config.toml
head_dim = 32
positions = "rope"
qk_norm = false
attn_scale = 0.177
init_std_qkv = 0.0326
lr_head = 0.006
decay_shape = "linear"
doc_mask = true
MLP neurons of a small language model. Each row is named by its layer, matrix (gate and up: input weights; down: output weights) and neuron, and shows model dimensions 0-191. Each number is 128 + 24 x the weight over its row's rms, rounded and kept within 0 to 255. Numbers have three digits each. A neuron's up and down rows have the sign that makes its largest values positive.
After each neuron's rows, "fires before" lists the tokens most often just after its 100 highest values on Wikipedia text that the model never trained on; "fires after" lists the tokens most often just before its 100 highest values on Wikipedia text that the model never trained on. A number after a token or word is its count.

L11.gate630:086163144112108133077177123090135140143167163156123130110134133139101154116155093131178115149123124125094139164132156094083154087148106119144139130129145102095150136171153111141121082109155127120121084157133127150144140098092101135136139109141113100167105135102136119091122135097148128112110103153112125144148141115136105089071114118142126175121146126094102088097123132095144130125140108154115138171137125171138146143126146121145061149106144115120117149130120091136088115110148140119120135141142125137111135139119102119075131131160147128178119087132190097073170129138149106148
L11.up630:135134116095101156141148126169143154121106103111130129136106140109110094087115113127195133135088145130145100141126122144164113167143125111116096096132106150117125128124119114132167135125135136166150107128138099124164166142102094133140101102160129129146052168166132116123110117082139124113112118087122121090113079196132105138149099116095101153109140130128102171096117164098136111127132104169176117061144154098099114109118140146132127132122187094161114133138131123162131148145123140117127147167110108134125076079123154105114151089137122122123086109116141144153141111113117123120
L11.down630:105117132113131155102135107101121132102143136142132134126084137147154144099115150120179130139134110104177158166134122124196136137172133183136140114125134135113153130130125130188091145121149081154117138110123103130139149122133131116074120133112114162111120111131113133100085136147113137122087114100085119128092153164143123165149126118157092146145077094126090133108121143135145107119110155144139129137142105130112115118139112137085140141106151170145159099111131091118177127181138138138089126176163068113162184133114117137124157083142121119112133114068123112111117110142123124179
fires before: "-" 100
fires after: "|" 89, "-" 10

L10.gate363:126096103090146137096091140120137117093140143140142128084132094151121081075126141139156129130143091141106104058121142084143166124138123123094107127130150113128104128159165090117086127134142134128158115117123128143148186129091097136133143101142163114153146124110121106131141139119102138176127102149157105084102123147153133116135090121111123164099124109078121115170110130123165126155125148148132139124095152113118152101080145148133120107129121138117088131147144127137154106121150115133118166127122148147137151170163156131119154146157128092166063085172196125132114118111115105090
L10.up363:159105141161138147154097131161129142096168128165128108120112086110094126135099137194121145141133107130139119128129124122136106086103135106133118139136090166132108176120138120149100147125178097144156139147108143095155090121160088128140107165181064113126104172141145108107136135136164172134114101118140133133111076116144132098138120155108143129112141142127135157113079154100068157133114127159120132127100132137146127151173147086125163125158157114114127125102149137137129124154155122123132133095135094101129147115119126114132122156137104107181113153161079092152136093168122078138
L10.down363:138120106062133153132166149104153107127072130077151135125160100131129117110110132127143098135155115139126147079142139093135155152171118101128091091162111158080194133158107128114139132132096124115120170108149122120111088118124120142112157106130155095092105142099104144151158097166129147140163117114068107112114155113182152116108118122130090124135145100109131126128124121153137148123169127162178119127088106109100099118125113172129123108107143103132111147121145108101148139171074143107123161150154096134123150155106127136134126128106107134135102156155109159128155161089134099133
fires before: "-" 73
fires after: "|" 73

L2.gate13:095133129145086169146084106100130131150065148128109118078105145135145126147124124124160126137121129134139140107136106121161143129148098166174086120152135142137102152159109116118141162154155141114099145139151113189151140114128147133111154130114153110162147142150148089117109115155101136140161122115123084160094159101111180108150078104144107146119143116144170126105149153111122080095097118078071135124095111184118120113085132105150098083140131130149144095154145126125131134156131146154123132104162108177095154135107117155088145121147127125163143133118120132094151128123107112102
L2.up13:079126118113115157115134092159114131152121138070115115122121099130133151084091155104118121121135134156140126120138136097142137129140095129107138149149113132062142144111143155107167106127151124087124103093099131130124139121159088157105115092146127136195129137141144094162112099166114144117151162115149122132094090129158117095096120084131106160117127171135139172133149117102067155118157137117119122130124106116104174143094138110130132107104164086145119163146113122189133124146117178116145112112136133073162158090140127144147137177111085129107121154148112138108120120156125146101
L2.down13:153178149182147111066120158104161134131167124126103174126120157144101134142122146105080124125103123131100131141134141139114096134112145120112156141124104108154102140118146146131148107129138118098126110120133144137152126148114117108104128138136174119089135125101127128137099121143125128097115163134162121096105093154116115152118107118101161155077191101152138137135135120120136129139150095103138101117117150092106125135138116154125155168107098080143072097127119114098112108107186186129135084161104120116157135121138068079144156082151146127130120112197151114154137153143131139140
fires before: "=" 67, " the" 4, "s" 4
fires after: "\n\n" 53, " rate" 6

L9.gate691:154137125132103072144128150151125148108107104136127115131150097129163092140151102146138117172093122133150127116147116153100127149095114145132094136154152115098165145161102108121129092117125128073153144078125147149164105147132157168123136101127118095125095136141106115138098092095108156145151164138105116081142146182106155126115092099179145146136119110116119125171132152137165088131128162116151135125140142147147108168158078105130112150123123104086097135166130144104110113155143096158138133134113131104099174096172161132111113112139070116138114099121097133116158111163122083151
L9.up691:118111156171127138149074165109133136117143121118132126154129135114166128111135138096119109118108133131107092129172116111117140136127112131137102172119135113141136130129154110110107122129138117148149129084145119103126123126165129124110144081143147075112087148125129100115150113121127150132124144139147144089147088112113126136114132124101136083094077137163133096114111150100153155118152115132083148087157105129185147106140134134104159146128128127131163131182122113109113113085074145092114152104083092155126152191083115130105110150078112101167194162134086154132107089116122145104
L9.down691:113097143144135137112121133136131130133147138075155107111163100107091133123160114149132134137146115088141175132119094124101125136142139113138137117153103124100117157156130104134050108142130173115139097098103146112133108140153147131083143158090105133127107158137125116130127083126137079123098172120162141147142139126149151123132142179121146142146117151114159107178177138119171161167133120093121124133111103123131098104144122099115138137119113123177160148148151173119136087097094140160153132149100133138155148087066138176165149116179160119132095110110116136076112140136133121113
fires before: "|" 66, "y" 4
fires after: " |" 61, " \"" 7, "\n\n" 5, "|" 5

L9.gate357:124154131128118142122134174167135170144103117136094165167088169112129146170161133176138126132132141103099109143093101157166147130094148148138123127143147113122167121132143099203111104119109110113136147143119125116138136117095133156148108097171086139164114150141109106102113113142147097142131129126121119139147132118156107108128123115142113140106113108136092121078145114165113117124158151132151082157152107113104120179172127124135148105162156136154118181138163110092136180116109142122126115084120124167152105121140106140149188133136106110163155119141185099118102126134123181116
L9.up357:110141150143126163114117152127127170148095099169124125162093123128174115144152129148142156116163131116133151144165179118148129056101096117116120098099098108139142079128146110132074132076116123184096100136111128143139124099146118109120148172167101145145099082118170140128138087119127156100130123170158158107134125120123112135141143109189120154097118133085120086119152134135123087173159120128143157115133138139109121117106067135118098108155089157115116138121110142161151135125140149123115136100149103141120161110108090110143124120127130120130111142116118114179166125101133154148
L9.down357:081143133132164096097111136186115161121193158155135146136130115143125104106141102119129119134155110114117129115143174133064153125160142119152106109174126140104165143138110135137088138112111140121104089177146117188172155137144112136104178138121112103144099139086113104142112143135125137116129114156125142135150103144103155106129163148134126136097091115149090117066154121130142122169099121144157117114136124157127148117122123124153136124168112125132138171130162144121085105121126135096149147145134110123086144115119200098143146124158138170128080129179083127122155127131112118135
fires before: "-" 71, "|" 7
fires after: "-" 38, "|" 29, "\n" 5

L9.gate386:130159165175139084103098129119130156151139118120117110119116167111121160147113155086148098112185105134057111123129132136172121114150158149156145139150130122133117138100113138183140123135179143109116110138125147111138108115137069137140131120099124101112117159138108104134128125123099131190118100144127142130150172111169109106129135160114161107127102115118111126160129135103154122155155122138110119148158121136157114127105141116159164083159114165117124165169134171133171107118068135076147113157160092085128109129122102142102126106151127109087159130121143119152137159086147131107
L9.up386:137127148168165116116144145147084183128135124104124173165112147099092140092155136091127154137103138096115137102085111141110167109096177129142116125142165100116113136123103149111114133115172125140106105141104136171151163138162087118120127116146132136117132146111085149133179120109113153164139090154104144139102152167129077129142101106162094145135088132121100145126152136110116129097140176174100107163110113114140101126180121132128112148149133118135132119164178121153119139073153131098109113169125117163151133115100122141128107144140086129088116138139120090103151134165151161120
L9.down386:132123103132164138159154136130152137134127129143115148129151141176101135123124157137157137094118126164104150095115180086132123105096111160148134131160153120136129093127138122169147137108132083134136119138138102131140092137088138086078173128156115110146139128152148181120135168147098138113101104153114112126127147118102136186178126147142130136094116168159089135169090128140099133112119124090127112098056131114128105120132066157095174108157167089109104140083141130162153097112143105106137127147132101088142164118117159109126143131160139118098161133131126126114163129114140117124
fires before: "|" 70
fires after: "-" 68, " |" 5, "\n" 4

L5.gate653:176129169138161124098130099128115121176114135118117139099101110162112128142132118104152110123118148118137154125137134110109115117124154161141133116163118115138155111164107111155118135155124180091119119108089118123139138101140116122121159101150174122150140105133158144141142113137145140154130119120114172114137154135097168104090098131109127084094123154138112140148130117086124098138147112183145121144098192139164163129127107168114090113118126112133134118177164099137163132116079171158162150119102154114135133120115137117114164138129065156157093135159125089160094076096109082098
L5.up653:118109197140143128133085160129165109136118151147162145086123117144125133146157126160152128107144148121126133161141113114135157104164098114124142125153084120162139115159128095202085177084088112090144147157140113125119147114142090104085173129147146173125125134124120114130148090112128106120108165123166131103154142112179132087118123130099101136139124120141153139101120145064118115136156109183125135123110130141145147147129112173141112163093102159118138139131138161098153147179098158173134119127115158129119160122106109109150147163130128093166100107134130124121123139122111122105
L5.down653:126128152119134161111154101174145144178135089176156113113163127154126081128167114129167140136111150088120153156112119121129158098132131132123099166126154125141145092107130116159143149122116131107099110137114123116100147147104106110090117106156153124137127155067140111157106156115115131140121113147171136083135115108144151131134116099145097114107151087126080091119150124104082107169121162125171102109123160125163158124169116117077143175110109119139120134129132119079137134134115138137114128100132179094142156134091131090177142132146114140133110100175072117130108141161151140148
fires before: "-" 100
fires after: "-" 95, "|" 5

L2.gate260:122134122102150098124108140137116101122150125126158108136114135152128144173125142143106144111137092157123121150086158142122104113104165127186114140089179106117095129155108128138159129139151088103134160116147107155158132121108137069072126157091166080107137119155134133126149090122115139127160147092162122148080119141096124112139169121105102124110134111131163133129124124116142118114126093149076125111145104124132136137110082175176076124100149162077091147177124133118130134154154120138169124153152105110089145126098113118139139106138103146078099162149133146146146109111102097140
L2.up260:108179127151143086135112138147141108147164157107133158123147106143162155109163140133125165087148116127136120098160107141180098159143143121162126142107131104106080112118175106119162125116169112095129103111108162134116092104173160114130138117110138155125132154165132133130085100156141116111102137129197149157075112111147107068154160139107117124099122141163134133092170135120123122137149116153134113131124135105088162119109119166162101121106118073135112152162137116117112118152156182088116110118117150150158125109120105112114150137169144158125134155137111122105108174110115112114
L2.down260:138101087136114084084096114122169147092137130101134139097112133151091125127137127112169136147122131153135146139130141089131124152123087143059140193105158083144131124103106115147130109139142131152114128114099106136136134144105138143137141153110140120159141141103116079098112133117103103115125111131101122129153089099142100130141110136103121129144151119159106095137104099127153133130103130105133142081146129103120141127089141075109168115136151093141156172117130148092108103079143071151099143158132124115157132117148133098130148126167100127106111139089138179089071153114159187153
fires before: "=" 83
fires after: "\n\n" 60, "\n" 20

L10.gate749:106123139111116123105078187128141097122137097074152103128142198148108106108177112103130146127145106092110146132142147149134149161078098132138137144105132143156149127147116149122129110167115128123149175087147085149122106134126107088135103076122104086120114171179077154142169165135115129124131096133122143130143139155139123119115090106147138145171145133124130104130112115132116157111114122156123130111141116112138133143091111120103147125121085122144124153145146147122124134072117111103170096124124114122109102084123099137105103145147159086145147069093137122132159106168158159143
L10.up749:152132127128089113090092157124109116118128153097153077150124163132146092143163094133131181105114085107113136129139151124121101100077122132180120134111114129126162095140089082150120126100138125113133128108143136126136116129127119128115131107138116090150072170134089173126157075144147125154148138091116125116126149143127145133114071148115132153189144126104122105124121101104137155136121121159070140169104129112105154141130102109136113099141102146144107117149124152061125149110171114114131113102158128114140157115146142124131154123137098097188145134099146169124169138141086151111
L10.down749:137111145100166137137087166171158164174138093111129150110127133153149146141170112106157156122124123131098117135137139104111151132092195118112122124129102155113128123144073124133138174155087134117167110126128131157135121208176114156156146114147126147160134140150093113130097123100129143046128127141156131138196138144161117156135131149113143103149142164096162139138120137137126148121140074140092124121156118157153154134122140146078171125121123128143172099117118138100140132076155118106140124125123132119145114110157098125132118086112133107145120136136086134149147120134152128132
fires before: "|" 100
fires after: "|" 73, " |" 27

L4.gate255:158140106142074093115093142129129127112124132092106115139109127185153122122159114078148118084124154153136082138112136107121135122104121173177144114132182121106164143147124180109130122092156127174153166168112115100141136164138121124166149111107132152105074162123116128088105121119098131111092099160132093123127121151141124138126154107111113117129119111136140153120121139117160154156146125146151129101094099106070106111132101152131102135192105127133138081105131154121114158121141120127108092136122113128118121133086144163113123136126174124151106155086149118138153133088193132136
L4.up255:147116085107116120165152061131137123151143119142086118105116099132128152172178141113186108160110072106129105152129125129142116130154138177106104134130094124101145123121107147146128166152126103114109123133141094095140109119066158124126136098128115149112141101122124140133113139110139149127093102130148093134127114132143102152132126090125128125143110131085133122130087109131105123155094097113113104157142097150155132131170122125133112184152140074090142144152096134135154107141145162111175119154141129169111142148134135095113190101193127101134120112148110083120096137136086121163
L4.down255:115137100170079134132136184111150096151189161100139083155156137140152120121141097134124116159154136117110107122145138142077140111104142126136124112108144094125164144122149134148154098120099131140136158114095146116116163096176106194140151141136164084140119101151140117154169162136087137172110105107110136112142136137161134116134145156109114119163150153113138178099110115119113140162124131169131129124125118136158136158100129121140129093196092087117100140106140131111133135120137113120169157107140153112111121096108130092126139168148140110153125145139078100124117100090170092123
fires before: "  " 25, "-" 23, " Party" 15, " 1" 5, " Chart" 4, " No" 4
fires after: "\n" 74, "\n\n" 12, " votes" 6

L11.gate210:139165145129151125133106157074107146097077094121119128135170151163139122146150096111129123149095120102128162143174100120095128123079125146116128182145132137149087153140102145144118167125150128156127144112102144111150101103146143144116144112107135078098085159146122136127131115153123126143158112075125124151135158111153140083142131133180155162101151138110131139108140140143109148106182117119113160127157108095154124122126132116168132135161139118119151093131121165125130168089168150123120141142142084145192124144144129114096133165120138111139166155156071175133121094119155155117
L11.up210:094090144153124163099094151136144131125139141138112103120125102105106172089128166154061096165106173130137124110144166124124130111142132099142138114123159121124141141091132160093103170152147152157144087151108087173083164134111148088130149147093122139173110119138115137107129108159149137137136144098127121075119120080156113170127112161146128122100134125152122107157133115099070120124159147133132134136143134108138131131116125186135081155134112118129110106088127113122091124076117141101146134136164121147140179118122116157112136113144143116130124160169177160133112149146131139083
L11.down210:147177142138108118159098138142129131080099144127117100137155148138132122119129109144118137087108107136163111095123145082172137139130152152079111150137159148132143123115128150105127157114125121123105113153110162108150100132115087107156130126131154123145106159094104178132105140116140103107137136141161110143130183114137099087152127104166082138099135169171110135153139121112146160080172122129097130157105125121215106092126129120106100113112130170135146143114151119152159098132144121183109131068158198120145167101127154115122114123096130144120103139134132143112123110148146113146
fires before: " |" 40, "19" 7, " 20" 4
fires after: " |" 38, "\n" 14, " −" 7, " Vol" 7, "|" 6

L4.gate84:124126138109112103146085129156133150080124129140133137108121145074153140127147148122128107125173124140135107149132100113120087112118156167132163115142144130160102098122066097148107112156130085088129049128107115126133148086134116121132119092117120131091138128096161123134149112163146106159088155151124143149120176141102133124123142119073151143155115124099101116096147163094126139096102139122158068151131112125117131135138126147110087090139141140092124102126141114133184138114118133107106086146114113150160090116149148132154085123097140135136118176115117078124183119152130102135
L4.up84:113148149148082103154126146174136102155126107140152087128115121120105115144186125163129143114087157142121082156147141146119094149149145131121127121132107172193122093117119120169145104168151111135127103114139088130127139088136079127166096167113129134099118116117118170182145133136097090111122110126168104128127144141091152097116100112128125137164150109146119125117099145095140095091114116129146099139131198113129156096114081122148138147098120116127102071122114145153135134111133138106084116126116125152139102144137117154083121137128114144120114127148143086153181120147160172117
L4.down84:138093131144105131127134086129089102091175143152108098117117155111101120187149128125155125112083140140113131148109163110102120098139139121086103120164106111143151102109175117109165114105172092142125076110123112110110126113143131108158134113153144137183174103103122116159116106112127079123134128103140118087131139161144071132130080090126088132112094142119135099116092108146095077151153157160132132130110121125084125125142132117177104140097158120153110121143131153092157106131121117124133149144109091157132088121118105153122117157135120121094088091117088151126145129107090120131
fires before: "-" 32, "5" 9, "6" 7, "1" 6, "8" 6, "9" 6
fires after: "," 46, ")" 10, "." 8, ";" 6, " (" 5

L11.gate112:094133152144133103157107113132106134112061084106123086099115118131124113099137122151128134151147143120118116104119185110107145143098119154132146127129093098122132126165089125117143148128105193125180068090146126165143110132103137104136120150140170150132105141067163148117093127137111114119131099119126107135111143130113108135115094153124118124149095109122144119167140117132106092116088146153108107117161123131116121130114133172101108122073139107136139161115097167095129138136128122067154132106100090140150171126106133120132173152065121107155115094131097146109089135097140096142
L11.up112:131160154164166076126142105104125103136116161121140153124111132075115178136164099160114141131093137129128101090144178091127139118129097119149144095138136106082112140150179133168125126136169158149161101114113118113103121123142072123141138126127114141154101096140082149087138071061153125092150096114143142123099155097114110095092162130113148127139098136076120112127167142121165134123169138129144140119130112120131124157121094126129105148146128144136115136142134158103110104145122133095116151117059122104146115145144111144142099137163112116143073133122132153107103118125153113099
L11.down112:112087138114163094117145119128096156070111119158134098108070130125118090120100136135131158129130141129156112150112135143141119141148136100129117166092107106156160137120124133118116114137136110127122145125146161088172097085125157145144167129163136137092121138111115121098121107149122124122110124115171126119106117151117110148142120122149136107101147100145134145153112127138112129144160151120054141126136099103102123131109173130213137087105121103054159094145154139134126148109168119124137141145141114162134144068110128129124148122078142144139142153095201140186135148139128126128
fires before: "=" 92, "-" 7
fires after: "\n\n" 83, "\n" 9

L11.gate497:140167114152145072146117141097130157098120137137104173126163116142112140149166122142104155092154125157112106122124149114131159140128140173101140148137116143137168133156107154132132138134123161144135086111130120130135143121083129131145124132139158101182126094122145107108082132126104136133137152123127115113123153122141114162169154137114103135125131126128139130134178133127171102071125172150119140151160077135126086132148100167096144134099107102098117162083111125090162088150147110089168120116119124157134114126098123137129138185156095132126087121145058160102112157135112066134
L11.up497:134140162137131141146169159125145123103154122125160096139102149113116118093148102148185147107127132104127118136112165099137160106099136163136157119130144149084121107149102115146133146109168140102122150102142141169143131120122133123177153155117123122126111119111136135143117079138161098121158148119145108112104165131161116135121148161113087096178099157157141122123135095099114114111165132168138202140163111169120101153159147151130112110127147121155121154121145169095129153150101099093120118111126103096128153178181145102186104139155110137141121094124098169107106114142169093136
L11.down497:129099099152124110149117083120092116106137118148139147117107111125130133122092133105145112166116093144128137127127121145139120148114118088105109129125137125150129115102152155116124121152102091126142143120146128105139132127157136160181135132159129119021160113128075142143164175127085163131149133113079143125101077137142129119124123108137191146113142114109116129122101124141132150125119132111103075133129148115130120133129106125190115139169112138110118104107132096135106148084163112158128144140160131158103118103111139143085123122101148122135157118115208088178094105109088153127
fires before: "=" 62, "-" 36
fires after: "\n\n" 55, "\n" 7, " information" 4, ")" 4

L11.gate340:118104156133121129130104142085130159100084138126123149118161127101128159113132096143107155093123125140152150107128068133132159139119119146136100130172162146123111141129134112081141100153147150153132128112137091155091114142108081119138099148124117118139128133093125095132083107095112112133083115142149127111127138113172085160154134127137127135115114129125140111188141080116144153149129115103123122178104107129099125142144166159105125126103149188192098117117112175067179111128113137114190123165122133086139160155114118104117157149151141133147106109139100164121127100100130136119
L11.up340:157155070156154102138155135136125118160129130078148099099077145119134093153135132130112150099108152124108078086120143152145149108144119147089122135128095166090121182149146147127104118144152162116129152097100160127130149069126115088166107101145130139137114146100159151105125085071144094121123126085175141113150116108135095138147180152153124102155137123123169164139122143160131129124188124164153112130119129152132096131133153144114114141115125115164130145107110122121080139147155154108147156109145145102120170142138124136105119135141098163167122110099087124093125128126149121139
L11.down340:126101126133144136122130083119152119111166108137104107119125116110142145103103090073115102147099142143123167137116109131126113106165125107131112176150140118157113135127145141107155147090122112107118133150124079125137090134146134118135124120113145131035130114162104100126152160112094132118103129132081142115129143151113147125125123123126144169126099125178133098082152130133155126137109132113131152122137091100115156110125136106186118137107139130109102121153122098124116130089137120122106119117127121113107132078111108135130134115085137148127170151112232085166152105172066135084
fires before: "=" 95, "-" 4
fires after: "\n\n" 85, "\n" 10

L10.gate328:134132141148151119103066167110110160155145146135139114131135098146119130099159117094119131099089139161126149131098128144142075130102121135158164120115114119176150132184100128121101164094182145129132105055127117097126127110125142076115138111129138095150120120150154095125130131165128147153123110119119116133134201163121100154142093126087083161111142155116105112147135150155158130129131117114131120134146114139111125144148066085135144136145090131183133177080121169117153163082118115139129124131087130151148141095135139137115123165126107122156108131128152132150145116155095126130
L10.up328:159110155118148127102128125095133150078127131143114125150130105133133060147159149128137123113156093090126131094114141137145115084133130107136130102135145115115126098134119102176121191120138171129158096119135152156127123130120119156081146122148168118121086147199107100123137115091152135141157127147104108121160126107145110130170137128092138113111133146115141117111123149144145115099113108164104070095152115116138092099173128174157116100137176100138129119115103130108096152106126155122121091141146096135118149099111114080114160171176095105161124148115129135109155103158096163107
L10.down328:166121145120164093108082109122127149137110121129099106110117152152143107130167117135140180118142082177114130113139120127122122155076115129141148134126116125152127091105135121107125146107129103141119116105144143128131118128105132152156118119126132131119123153135132115151132120149150142073094144141120099117120141144154193115122115149163095124101110096086123141123124120097154123122126139188130122151119131114119132099120169102133123092123156110197138115179107143123149095104184102133152119168126138131092140134137152189150071112175195140177149122130139105129117128189089132159
fires before: "|" 100
fires after: " |" 81, "|" 19

L10.gate731:107154145112139149137151139168153143188156106128168141076145109148139115122161115147109094111160171145117159157145119139132122151113134133137161131073109150177147110174103097121133131087142110138145135153164152136107125087171154129117100115124134121119158127129170143139139143116155134129092121105109131162152150117094152112115111068155106133119105128162125144120164163131107116113135148137122132141147148128113083108144099130102117142108121113152143112136119124104104103095136119116148166126107071122140151103160129104106118119165173120096094135124147082201116112060114152113
L10.up731:094141124130112114180164133131129143197133147114156109112121107097157126155149111093107128163130162110112141118073157178116104150105117126132148109126101125152117136102114110125113125103154109155159142130137148105125103101106132157087107128117111120098115165080131116111159141128171088141064106110139077123135158132106124123115110134114150081104147175116160166136119183100112130120115168145117132131100158125136159128135114145098111118133124146119137145115150118120136120103133099079143143090136102130117145118125112163133135142111078085111127119164101094144116179079133190124
L10.down731:115105113106114094134123145144154136176129096083129144123121138136138098126130117110120109155142104137076105085136125115109121125094104153084163171144110165100126098154119091154138148181113127119181115146107197114091117118108094126125099152104135125137114139149147124130131161143104154139116131152171122147136134111141113136119187104097119126146131132119081154126129108136114142125182150129080091120124134129119121122121121130123128161095128112144076140120137173139070105170140130147157144129134136140157080125119140110100124142133099118128114169132108115220124160108151149088
fires before: "2" 13, "4" 12, "1" 11, "0" 11, "9" 8, "5" 8
fires after: "," 40, " 1" 8, " ." 8, " 0" 5

L9.gate61:137114150143111110125136098120125121093148138117132125128133128126141137155126126136125102139112142178127161106119096096125107140144091101128112146127120158178155148114135138192114133132151136097128117148132120054136164113134135147152069101110145123111105132112129119101107110109128136210099128110154119146156150143141091141107121137119157168142195124141125151113147125138132121146135156146116104100079134167140127136146100133169083160126153121140072146093140136100131097099126163092099129126149133143144158141141110155154158061144121125106164119163178157097105132080102128128
L9.up61:135112117130106108158135134151163151157131098103114141118151165130165126130102155096152097066129113155140127143088072159102142127111106144143137105097125120149184097097099167146079130150157136134156116162164150124101106125125121130138139115135121194121117135136075122123069127144103141160164142116160146120130160152127159098129122096160159115130115147153120155120105170141130157156100151168120132129116110148137139135101111167131109135135119115139128168153148136145156133109101138128110110077125129185146138116149076186156151150140116149113181129147123098095129138125123151118
L9.down61:142134142099146124131103145126117157141128142118096177135110112163080132156147116115140086116159135124122169135120138120117134141134145131123104127120166091127144125120116140135099071147136160148093169084159144163099079162121151113107148120145126147136150112047123163163124119161140104103163119204136172146131105137090096142169187109157111100142119123111167162130149163128095157123107116146102165168117120099109123120107141144076132124130146116100136114152129137130152131126095144144135091134121155117119164072102132129151137168134135132137139109104131133166139127098104145112
fires before: "\n" 76, "ing" 8
fires after: "%" 25, "-" 24, "  " 10

L3.gate618:130130128131162131117164153176126124113141132123123139167160174159099156107168144105130122105137139120135146127115124118133104151098097121128113141126148102110133114128117127155158119166142138102193156094101108143127151088063138123183129120142145133129093108120125110127112113153156136131125092101112102140112166091139154062135126124107131154117127111143129096154156144105163161193127115123137102093136090151107067120163143099108165149143149151095096152115084127138117121114126114095131105125159145096137130121159069084110098104134123097146141154105122128121149096136116173107
L3.up618:132121123156156131130102137144171115126161138157174086112173122159141163084116085093123119105098134125095141137145063178125103125094163138127144126159111147105168127096120175115109114153101148105130091129147165115116123115141183161140153144120121137116131157149162088137106108103155157141130129111127135106148147139162134136100134081089109124118055142141114145152100111144119112129123122148126164150158108109112159116182148123153103126114105123095082143124132101167114120135156089132123205105144114117109166128105099158123123118091137127155143137125132135129150136141137120120
L3.down618:059102091074094170147108085087081110138121118179135078120171134132151137121152122099151127137155114139117155103126101130117123102119081134130142177126149117123129085124143176112142074143126105138108137104083083134119120076102157095123125089128116138107157102123068150127126127151158124105143124124138141127152121145114130120160083151154112144101123121139153099101169111126123152095114148145161117145133160092163123125110115154147162125111126113114113135150122136114131159112147083105110134163110110119137107136137118110137120127123114128144101141179161152108109105093169157138
fires before: "|" 47, " -" 5, "on" 4
fires after: " |" 47, " =" 12, "." 6, "Be" 4

L2.gate475:076137115156111151151082119134104111118111124124140096110071157146159111160117110083163120134126142095178126111130090079159127161098148189178095123164102141114128135154099130105106117154106111082125133125145155127110113116117121145135112092136123141145133118163098152146121114096132076160162138146115140106092165145128120139159091131143145115124112130129115108093134095145130086149138132121077115102082162116088112129106088108149130112137128119099135107126149149140112134147099096164146064155100136129156156117133101168107133149154095134130152136124150107126138122164165140129
L2.up475:119126136141132132108098087125106154119143119172103153116129118128159077116150117114089099133109169152127178098142150137125165071167120127144123171095097102152120157109121124140115095143109142099102134083153082122101074149123109115121120122108098126116087112102155113141162116151131129133152149143114147133138140151146095134130147107117136139096135123115171148117122101150138086162163175145067161115123076133126118141088104080125109117135138124167104136128100136145115128134147151169139133151152079133107089145094110116119105100106101128152115117137156108084122157116151159081
L2.down475:111142154116073133103107165112095103095146125138103112120130151142151097099135174188130133149156115126089120148127110117144128125121114123156121121124138158140160126128094133081146081141093150111149123162129135107089074134136082077127135162115159123134112170129069173109120124165085119083099073164136141169136137108123134117109147107128114118161125125088133117100111110103111094141137121104105120124134083112109123110129133119080143070124121101143184136124133127130121126112158120150161146126137103127121088100114102109159128131174109135104122144128076125108108109160124152147
fires before: "|" 95
fires after: "-" 64, " |" 27, "|" 4

L10.gate65:071150171141128109168104124155145165091097123113131138091128101134113154101139098116127102136163123129146140129142149160107107118187171107185143154132100133174168145164136126135117124127160115096125133120158076082075057114148112159140125121129115133130101154120097126107132133130085087180132110090113116139128147130128133139093143126123175119148144120126105118160156134098129184119163149140142109144144119135142105142109116157166122124144115112104153116135139096141153114159132161123155089103141163138198137152136119125124118117144106135132120152160170114094120115121141134109
L10.up65:120101137158111150165120163139110123087102115143150125153134149099133108151173134083134161144144094131141105158094176131111157125145111155149110126128123124143104100124093149143105153116105159063134114094116155141127129157140174098130140148163083159100155144105151152106083112108127135129103135120108147155107178109149102119117091121138127136141131119143115125142152151061166134118108164167126140132139103158087120137116149137105130112108093177157095152097137136136134149158174107139065111136094120135140171087109140135141092131135114140116148164093134133159145152103156103133
L10.down65:122153119166120139123143139097143123100147134146131115160136121082102101148121162101170140168126135125145162107093140102112098170120128152149144114188165080123129142096081102135156157084157137131118115095139158165109110119109142148088147165113085142114113130123095130167141126111170122147099143126155111120117193093092099135138091092135116108096153141146091125116122122122135116130109131175110125152118132149133151104123121138151171083123106174143128147091106137096105123143112120164091083124119127134136158121089075152125104134138134148131164145097145129084098126157125124149
fires before: "|" 89, " Set" 4
fires after: "-" 89